Weights of a small transformer language model: a variant of Adam for these matrices.
MLP neurons of a small language model. Each row is named by its layer, matrix (gate and up: input weights) and neuron, and shows model dimensions 80-143. Each number is 128 + 24 x the weight over its row's rms, rounded and kept within 0 to 255. A neuron's up and down rows have the sign that makes its largest values positive.
After each neuron's rows, "fires in" lists the words (lower case) most often at its 100 highest values on Wikipedia text that the model never trained on. A number after a token or word is its count.

L6.gate267 [107  93 132 108 149 128 126 113 138 140 111 121 118 135  89 132  84 149 142 131  94 163 122 116 109 126 115 132 102 152 168 156 103 121 124 155 131 139 106 149 138  90 126 107 137 134 108 115 133 172 155 103  95 132 141 131 123 107 137 121 153  75 150 159]
L6.up267 [124 102 105 133 136 111 134 161 132 154  93 113 128 123 104  71  97  93 158 158  99 163 122 119 137 132 169 122 126 129 133 133  86 127  99 150 108 151 126 153 132 111 147 108 147 113 144 122 132 152 141 107 117 117 168 155 143  78 149  80 108 132 118 149]
fires in: "was" 73, "is" 22, "were" 5

L6.gate214 [132 136 142 137 122 149 152 116  99 151  95 112 129  84 100  98 100 118 118  99 127 144 131 100 147 135 129 117 150 123 135 129 122 128 107 172 146 134  93 157 152 201 110 151 114 120 123 119  97 132 111 128 101 146 114 137 133 133 119 107 152 108 109 113]
L6.up214 [110 112 135 128 113 194 148  98 155 137 128 129 153 120  51 100 123 117 153 131 165 153 115 153 122  73 124 115 130 113 149 164 132 128 140 110 122  97 106 159 105 107 108 129  95 142 101  89 126 169 109 150 144 139 119 115 124 102 104 126  92 139 143  85]
fires in: "was" 61, "a" 9, "is" 5, "as" 5, "been" 5, "became" 5

L4.gate25 [142 125 131 144 166  99  97 101 126 128 167 139 120 141  91 127 118 141 130 126 115 140 137 102 121 131 139 147  86 100 122 176 123 126 128 123 122 151 144 121 102  94 133 169 154 137 139 154 150 146 177 119 126  74 138 103 175 127 108 123 144 114 125 150]
L4.up25 [154 126 117 139 123 125 154 160 134 127 183 158 122 143  96 123 127 171 145 169 139 112 137 118 139 125 116  96  88  97 117 183 163 168 170 112 134 103 162 106 107 130 111 157 147 156 124 104 112 108 134 207 126 108 117 103 118 134 101  90 147 117 144 124]
fires in: "they" 23, "trains" 9, "parents" 8, "songs" 5, "love" 5

L6.gate359 [109  96 141 158 163 105 145 122 109 121 124 124 148 160 112 148 109 145 178 118 111 143 142 158 133 129 119 127 125 115 124  87 161 126 137 134 176 107 101 147 157 109 108 127 113 107 127 180  92 162 132 144 131 130  77 121 145 128 158 161 137  99 171 121]
L6.up359 [116 153 165 124 147 121 146  98 109  97 186 111 152  94 139 118 105 120 134 161 116 113 159 134  88 134 121 136 107 133 124 191 111 147 123 115 135 185  97  74 112 132 126 141 137 143 153  92 104 104 137 160 127  91 131 137 100 125 107 163 114 123 121 182]
fires in: "of" 58, "kong" 6

L6.gate88 [119  91  95 139 123 112 138 133 134 137  89 159 135 129 149 100 117 113 110 162 139 200 102 120 136 152 149 132 136 113  92 115 131 147 105  93 116 142 124 114 150 151 129 171 127 113 114 151 127 177 133 132 101  94 127  70 116 140 161 138 112 110 137 135]
L6.up88 [121 126 127 129 106 137 123 112 155  96 113 184 150 117 133  86 127  73 128 126 136 163 125 149  97 105 118 111 147 144 107 132 152 179 116 116 125 180 117 134 146 127 137 126 105 113 152 128 125 127 116 107  98 123 146  93 149  89 144 171 102 184 130 142]
fires in: "of" 89

L4.gate305 [139 157 120 112  97 128 121 124 130 131  86 152  97 113 104  88 128 188 121 142 113 106 170  67 165  95 130 115 148 154 144 102 148 168 123 164 120 141 128 139 137 138 109 106 150 123 123 124 133 140 158 123 149 130 113 137 125 125 141 149 136 112 127 109]
L4.up305 [107 143 129 129 105 101 149  91 142 133 151 127 157 150 178 108 152 113 108 129 122 128 113 164 103  99 156 122 171 118 129 186 152 164 149 162 133 159 117 157 134 118 131  88 127 130 129 117 155  65 122 133 140 125 142 100 157 124 159 179 129 159  79 152]
fires in: "9" 14, "6" 12, "around" 8, "about" 7, "7" 7, "15" 7

L6.gate235 [149 133 137 128 198 106 140 130 127 139 144 124 106 119 138 132 106 107 107 122 140 153 154 119 177 135 138 178 123 166 102 112 131 153 134 136 126 131 102 103 135 146 131 110 128 110 135 137 122 124 149  84 145 126 135 144 144 138 122  90 163 154 136 164]
L6.up235 [117 112 180 129 116  85 132 116 114 111 171 135  88  84  93 108 105 131  98 140 125 123 134 186 169  86 103 184 149 141 124 116 130 158 159 165  99 134 150 148 176 121 140 172 124 135 153 178 137 150 123  96 160  99 131 156 124 150  98 126 148 150 143 100]
fires in: "of" 91, "heller" 4

L4.gate272 [115 111 153 124 170 139  98 128 117  77 163 134 133 100 102 178 139 119 141 120 111 121 148 111 124 119 113 128 142 168 139 120  83 104 133 152 106 132 148 130  93 118 154 115 175 127 133 114 107 106 110 113 121 109 138 148 145 114 102 143 105 112 114 143]
L4.up272 [110 102 140 106 129 134 130 153 180 111 139 174 145 166 159 158 110  82 149 136 130 123 132 131 131 112 124  98 124 108 113 112 119 131  89 131  92  98 153 109 101 164 155 105 128 108 121  81 126 107 123  94 131 157 109 140  94  94 121 135 123 165 157 129]
fires in: "with" 41, "in" 31, "like" 9, "as" 7, "include" 6

L6.gate78 [133 136 124 153 134 106 115 153 121 126 112 147  92 153  90 115 108 149 155 156  71 181 125 103 140 105 141 132 156 120 112 140 114 117 152  99 107 170 127 135 150 128 116 164 180 140 130  82  91 127 175 123 111 152 137 128 147 101 119 130 161  81 131  98]
L6.up78 [157 151 106  83 117 131 120 131  85 169 136 156  96 147 128 112 134 155 137 132 139 103  85 115 145 122 136 141 125 152 146 126 147 131 117 129 138 113 144 160 166 124 141 120 162 137 102 110 170 108 146 140 170 137 125 185 116 136 152 123 154  90 132 119]
fires in: "is" 37, "were" 15, "are" 12, "was" 6

L4.gate121 [101 117 104 124 141 185 115 110 109 137 132  94 109 176 117 142 128 163 113 152 104 108  96 160 102  99 119 135 126 104 138 114  56 131  66 151 143 115 111 102 113 121 112 129 138  94 141 145 142 175 152 122 112 117 162 122  92 103 140 102 136 105 109 144]
L4.up121 [104 109 126 133 148 151 118 107 148 123 134 115 116 172 145 121  97  97 157 145  88 191 122 144 115 148 118  96 130 122  86  94 146 124 150 141 134 110 122 118 149 166 132 127 123 141 146 170 126 137 114 145 167 136 121 167 173 167 120 158  82 112 165 143]
fires in: "can" 44, "would" 22, "may" 15, "could" 7

L6.gate170 [165 154 152 152 102 141 108  83 138 130 126 112 126 113  82  84 132  72 103 170 113 121 118 117 125  89 124 160 133 127 152 153 167 133 114 152 130 136 119 137 115 160 109 118 140 104  73 164 108 133 111 138 167 124 114 115 158 108 155 123 158 116 138 169]
L6.up170 [169 120 130 140 143 129 173 137 122 120 111 152 101 172 123 148 119  98 169 127 135 131 104 142 135 129 141 188 127 158 143 111 121 159 109 171  98  57  96 140 156  98 125  66 121 105 128  88 127 123 123  90 151 154 124 126 121 122 145 178 136 146 137 111]
fires in: "to" 56, "not" 15, "would" 9

L6.gate345 [141 117  88 108 150 131 160 138 114 169 148 131 136 103 187 126 101 143 132 155 164 103 113  96 128 121 119 129 125 139  97  74 135 129  91 143 128  94  89 126 136 177 121 136 123 133 129  81  95 114 126 120 155 117 129 128 111 133 154 128 147 125 126 138]
L6.up345 [144 124 143 161 217 106 117  90 105 129 119 104 160 194 164 117 100 119 148  79  90 144 110 119 106 158 114 173 135 127  77  98 123 139 113 106 117 145 130 120 134 128 127 114 141  99 185 130 128  87 117 120 135 155  95 122 109 152 171 151 113 114 128 111]
fires in: "to" 69

L6.gate329 [170 159 113 147 110 131 103  81 110 136 133 120 110 151 131 123 113 124 136 130 121 138 117 114 126 153 134 171 111 166  88 110  87 118  94 141 127 127 142 109 138 173 115 129 127 102 134 133 128 105 109 132 151 197 148 139 118 149 136 139 116 131 100 145]
L6.up329 [159 127 140 122 154 173 128 118  96 128 153 114 100 152 117  85 147 114 127 128 112 151 135 172 127 132 118 140 116 145 124  99 112 115 102 161 120 168 151 111 146 136 115 143 138 127  78 133 141 138 123 130 133 141 152 161 130 129 120 120 120 142 133 132]
fires in: "to" 73, "can" 23

L6.gate243 [133  80 115 122  97 102 140 166 125 109 125  95 140 108 122 133 117  96 119 127 102 117 144 127 145 132 148 141 146 149 164  90 119 151 139 111 144 147 137 110 144 122 128 138 126 104 141  82 137 153 126 116 166 132 118 114 158  80 143 147 147 153 131 131]
L6.up243 [102 144 134 113  85 154 122 107 149 134 106 110 132 111 124 107 137 162 147  83  89 152 129  80 102 133 166 170 143 147 105 114 129 132 118 148 107 126 109 137 111 174 134 115 132  95  72  63 106 123 144 129 125 152 137 123 126 151 135 139 131 130 125 157]
fires in: "in" 62, "of" 21, "on" 5

L6.gate109 [108 139 137 111 119 154 130 152 119 109 125 154 134 160 131 114 133 113  84 103 115 109 145 133 108 106 117 124 147 134 121 107 125  86 162 146 126 115 155 132 156 134 151 127 157 123 190 133 111  70 108 108 147 139 178  96 111 147 138 125 142 112  63 135]
L6.up109 [104 128  94 107  90 136 113  98 114 128 119  95  33 145  98 154 125 118 128 131  90  90 125 143 115 118 106 130 183 140 151 124 132  90 178 122 196 122 116 124 100 134 127  95 116 129 164 137 127 148 125  92 102 133 137  93 108 101 126 101 156 147 108 127]
fires in: "as" 31, "with" 25, "to" 18, "including" 5

L4.gate226 [122 128 105 141 123 127  75  99 149 124 131  93  96 141  97 116 110 103 104  97 104 150 103 113 153 127 127 160 144 132  90 137 110  87  89 152 125 172 149 109  93 151 115 126 122 136 127  83 132 124 111 110 142 147 109 182 156 112 149 155 124  99 139 158]
L4.up226 [122 151 101 114 118 102 129  94 135  95 141 177 129 107 144 132 101 133 131 129 138 126 110 125 136 114  80 130 109 123  74 150 173 144  95 175 109 133 152 143 144 137 113 115 107 148 120 123 153 121 112  94 124 169 125 143 173 114 136 130  88 145 137 105]
fires in: "not" 32, "japanese" 16, "similar" 8, "note" 5, "also" 4

L6.gate233 [125 119 130 137 144  80 111 120 105 122 158 104 124 116 133 131  90  89 120 121 102 132 133 121 145 154 115 143 183 151 142 114 125  92 133 145 115 143 116 137 111 141  99 151 176 144 155 130 107 135 140 149 134 114 117 148  82 146 139 204 180 148 136 141]
L6.up233 [137 123 134 105 117  91 150 147 122  65 130 118 155 161 190 114 136 168 116  98 125 166 125 125 140 143 111  90 114 122 130 121 178 172 137 101 124 128 102 125 146 140 139 106 130 158 118 147 182 172 111 130 142 105  94 117  97 139  83 174 105 180 177 103]
fires in: "the" 41, "i" 11, "my" 5, "s" 5, "a" 4

L6.gate311 [ 89 140 139 102 137  88  94  88 114 142 133 120 129  95  96 161 141 101  90 144 122 113 103 130 116 146 143 168 100 171  86 146 120 136 121 127 147 135 158 126 183 124 130 152 145 106 158 130 129 151 201 148 102 173 171 165 112 115 131 107 191 107 136 128]
L6.up311 [ 77 126  98 130 131  98 122 112 153 148 111 139 105  98 167 149 153 105 134 115 166 119  84 109 149  89 102 114 138 166 101 132 137 134 145  89  91 114 132 131 128 109  92 107 126 120 129 126 144 114 152 127 145 124 136 143 131  72 130 116 176 161 133 108]
fires in: "of" 47, "the" 8, "both" 6, "to" 4, "8" 4

L6.gate215 [126 166 124 133  98 118 126 139 145 106 135 121 141 141 123 110  84 119 148 149 167 121  96 149 139 143 134  90 167 147 139 128 113 150 115 139 152 153 152 137 166 203 149 132 145 138 141  66  93 132 140 137 128 158 180 112 105 166 147  89 133 127 129 111]
L6.up215 [157 133 102 176 121 133 144 152 164 132 122  97 143 104 129 137 114  95 158 117 127 158 121 116 134 128 136 135 118 101 160 136 142 182  93 107 173 139 152 115 150 107 149 119 136 108 103 160 107 170 118  99 146 129 101 136 129 146 155  98 141 104 163 120]
fires in: "as" 98

L6.gate280 [101 140 118 143 138 127 131 108 141 161 125 120 148 110 123 149 167 109 113 138  81 134 153 141 160  86 172 176 142 156 107 136 147  93  73 122 138 104 124 107 115 135 127  86 137 115 150 120  98 105 144 132 112 109 114 141  75 133 147 110  95 104  90 180]
L6.up280 [137 146 127 116 179 124 119 151 104 132 122  83 141 158 199 205 109 140 112 108 141 119 120 161 141 166 130 104 140 127 119 133 111  88 136 138 173 117 136 159 135 127 121 168 150 127 172 111  81 126 109 137 122  63 147 122 146 168 117 137 143 122 126 150]
fires in: "of" 72, "to" 23, "about" 4

L4.gate378 [120 124 142 120  97 160 152 138 109 125 104 155 164 126 187 128 137 162  91  90 137 132 105 129 157 108 154 195 122 111 110 139 113 122 145  85 102 177 102 154 103 140 153 147 129 134 155 123 133 143  99 126 157 116 132 100 133  91 159  95 160  96 172 159]
L4.up378 [137 155 169 124 140  67 131 179 183 137 109 151 158 125 136 147 119 163 128  87 135 113 130 136 139  89 121 120 104 133 163 149 158 174 137 124  96 135 132 137  84 105 127 140  96 164 143 127 133 126 182 125  88 108  99 152 154 131 135 126 110 125 152 131]
fires in: "cup" 17, "army" 16, "on" 8, "of" 8, "as" 7, "football" 6

L6.gate369 [ 97 139 131 156 132 132 124 156 114 153 129 138 132  93 107 152 121  73 152 138 112  96 158  94 151 156 129  92 126 169  80 127 144  95 110 158 128 147 124 150 104 141 112 108 137  91 117 180  98 124 151 169  88 148 160 165 111  93  87  79 164 129 129 141]
L6.up369 [168 140 111 136 141 162 114 129 122 104 133 162 103 167 130 188 170 136 121  98 127 151 139 160 116 133 173 122 102 134  90 112  92 140  99  81 102 136 144 118 125 104 157 153 113 184  72 102 111 119 128 134 130 141 119 145 100 185  95 120 132 110 143 117]
fires in: "this" 40, "a" 30, "the" 25

L4.gate12 [153 147 191 152 128 173 145 125 142 105 166  91 125 103 102 114 146 117  97 133 140 142 166 146 119 153 140  98 151 112 133 166 122  57 125 142 163 123 120 119 165 142 147 148 151 118 130  99 120 104 158 104  84 134 127 152 130  97 191 140 196 144 144 145]
L4.up12 [144 122 176 138 113 189 138 147 171  81 176 100  99 125 124 108 148 161 123 151 127 134 130 156 126 132 149 102 151 107 165 145 138  85 125 162 139 123 168 156 104 129 129 105 144 121 139 123 131 152 131 113  78 127 118 116 135 134 132 137 157 110 127 125]
fires in: "president" 18, "prince" 12, "director" 7, "minister" 7, "governor" 6, "bishop" 5

L6.gate308 [ 77 104 127 119  81 135 129 114 133 109 112 132 152  94 150 157 130 139 157 118 103 144 141 131 121 116 143 109 102 124 153 146 133 150 126 112  99  55  88 140 107 139 135 144 111 144 110 118 139 143 136 129 140 150 124  91 134 133  93 159 132  90 121 129]
L6.up308 [117 124 120 145 170 179 174 162 141 105 178 149 180 147 131 125 115 153 133 102 118 132 136 130  86 108 137 111 136  95 104 137 122 151 101 152 161 104 160 114 132 120 155 183 111 125 122 152 122 116  94 160 143  88 108 143 105 153 105 127 129 150 117 132]
fires in: "1" 46, "12" 4

L6.gate16 [123 102 118 135 136 153 124 122 106 187 147 145 152 116 140 114 157 160 126  98 165 130 126 138 118 158 153 133 116 114 113 112 127 116 144 143 201 144 124 147 110 160 174 173 149 141 167  94 108 119 123 140 138 105 102 198 138 104 134 143  99 109 132 155]
L6.up16 [141 136 128 157 157 157 108 144 154 146 139 114 136 119 136 101 157  94 134 177 123 104 100  72 153 131 115 163 131 100 162 110 138  99  99 123 138 112 120 151 126 136 138 101 129  97 172 102  73 131 142 150 158 135  77 122 135 113 130 131 114 132 135 117]
fires in: "in" 44, "a" 6, "one" 5

L4.gate95 [106  95 161 125 142 127 134 110 136 139 149 121 134 136 158 128 108 134 127 172 105 130 173 117 156 105 121 129 185  89 115 110 115 103 106 123 114 208 188 106 159 130 116 151 139 100 148 144 103 137 158 132 146 151 154 131 127 141 127 113 133 102 135 151]
L4.up95 [105 135 108 112  86 157  64  69 168 146 144 148 128 124 173 205 121 125 103 119 117 164 148 155 117 134 124 116 140 100 110 118 111 154 116 110 113 122 112  94 126 152 136 101 135 128 115  99 128 124  96 105 130 139 108 101 131 121 114 114 127 129 127 116]
fires in: "the" 21, "a" 10, "two" 8, "of" 7, "for" 7, "between" 7

L4.gate348 [109 110 124 110  88 112 105 136 129 126 160 114  97 121 143 145  99 152 154 134 129 178 154 124 162 126 132 133 102 140 169 136 146 114 126 135 127 144 146 148 107 142 104 125  91 124 150 145 117 161  82  83 114 154 134 123 156 102 189 139 128 127 133 156]
L4.up348 [ 93 135  99 137  92 160  91 128  96 162 116 128 133  81 112 122 140 118 133 143 153 159 105  94 128 133 143 108 111 117 148 135  74 133 128 130 164 131 143 160 117 137 136 151 119 102 144 175 118 141 114 107 128 144 143 167 147 108 127 129 149  97  78 157]
fires in: "on" 59, "there" 14, "what" 7, "hold" 4

L4.gate217 [ 89 136 118 123 114 153  85  97 127 142 140 103 148 108 139  85 146 131  99 159 130 133 109 107 118 108 154 112 120 106 135 120 133 145 140 129 119 120 156 145 123 126 136 129 147 113 145 105 133 114 184  88 128 131 103 125 173 121 130 156 163 132  86 129]
L4.up217 [110 142 131 124 141 170 149  96 116 106 169 122 120 116 137  94 125 119 132  96 131 114  94 158 123  96 168 130 144  88 157 122 180 129 129 104 127 145 157 152 131 111 149 114 137 113 112 147 148 142 129  65 171 157  86 175 138 124 128 149 136 146 110 156]
fires in: "under" 36, "full" 12, "website" 9, "6" 4

L6.gate147 [172 118 109  95 101  92 106 147 146 150 120 159 132 146 157 143 106 124 137 106  95 101 126 133 139 118 131 133 147  81 151 119 117 116 145 152 127 149 142 151 133 153 168 163 112 109 136 138 130 193 156 139 159 128 181 168 156 119 145 112 152 128 129 153]
L6.up147 [160 148 128 145  97 155 116 166 146  81 170 154 152 118 102  91 140 118 156 146 128 153 131 127 147  94 136 112 125 160 105 146 106 114 167 115 174  92 135  91 129 169 135 151 111 141 130 149  97 109 138 107 113 151  88 136 155 138 100 125 144 132 120 146]
fires in: "with" 68, "2" 4

L4.gate237 [168  83  77 137 126 178 111 131 138 117 130 129  94 146 139 118 113 152 156  85 118 139 132 156 124 119 140  85  94 100  72 104 119 144 117 142 138  90 160 137 126 131 162 113 120 129 104 113 174 149 112 117 123 113 105 137 148 107 122 135 113 154 128 144]
L4.up237 [134 161  88 128 119 168 139 128 170  79 105 139 115 114 117 134 122 130 133 117 145 113 112 143 113 156 129 110 164 128 139 136 141 132 106 122 109 155 120 109 122 148 151 131 116 139 132 132 112  92 108  94 116 132 128  80 143 132 143 116 114 129 150 106]
fires in: "9" 13, "1" 11, "2" 10, "6" 8, "0" 7, "8" 6

L4.gate340 [117 102 101  80 117 101 104 135 108 186 121 125 104 102 114 173  64 109 102 112 122 140 122 105 106 118 119 172 167 178 101 150 110 127 126 129 146 105 131 151 136 173 147 122 145 154 153 117 137 128 161 128 175 159 137 137  95 120 156 123 107 123 137 124]
L4.up340 [114 104 125 131 157 147 121 147 103 102 120  47 113 144 114 165 103 154 110 154 117  96 135 109 108 134 158 121 118 130 131 148 176 130 161 135 120 176 142 125 123 134 134 145 149 117 139  97 118 183 129 152 143  66 143 144 144 168 135 113 156 134 152 131]
fires in: "is" 33, "was" 23, "has" 14, "were" 13, "had" 8, "are" 7

L6.gate123 [112 150 139  92 123  85 143 122 137 125 115 123 134 111 150 140 129  71 120 119 108 124 144 132 111 182 138 145 177 119  75 111 130 137 122 130 101 141 139 111 100 152 179  95 149 110 160 119 120 102 158 103 164 160 147 106 138 163 167 146 138 167 140 150]
L6.up123 [ 94 124  71  82 124 140 127 153 103 158 134 119 118 103  88 110 131 119 149 175 131 138  89 119 145 161 178 153 152 114 144  89 136 175 109  49 151 167  96 123 106 133 125 115 105 108 140 116 155 125 138 182 132 139 131  92 167 115 127 118 145 142 122 123]
fires in: "to" 46, "of" 32, "into" 5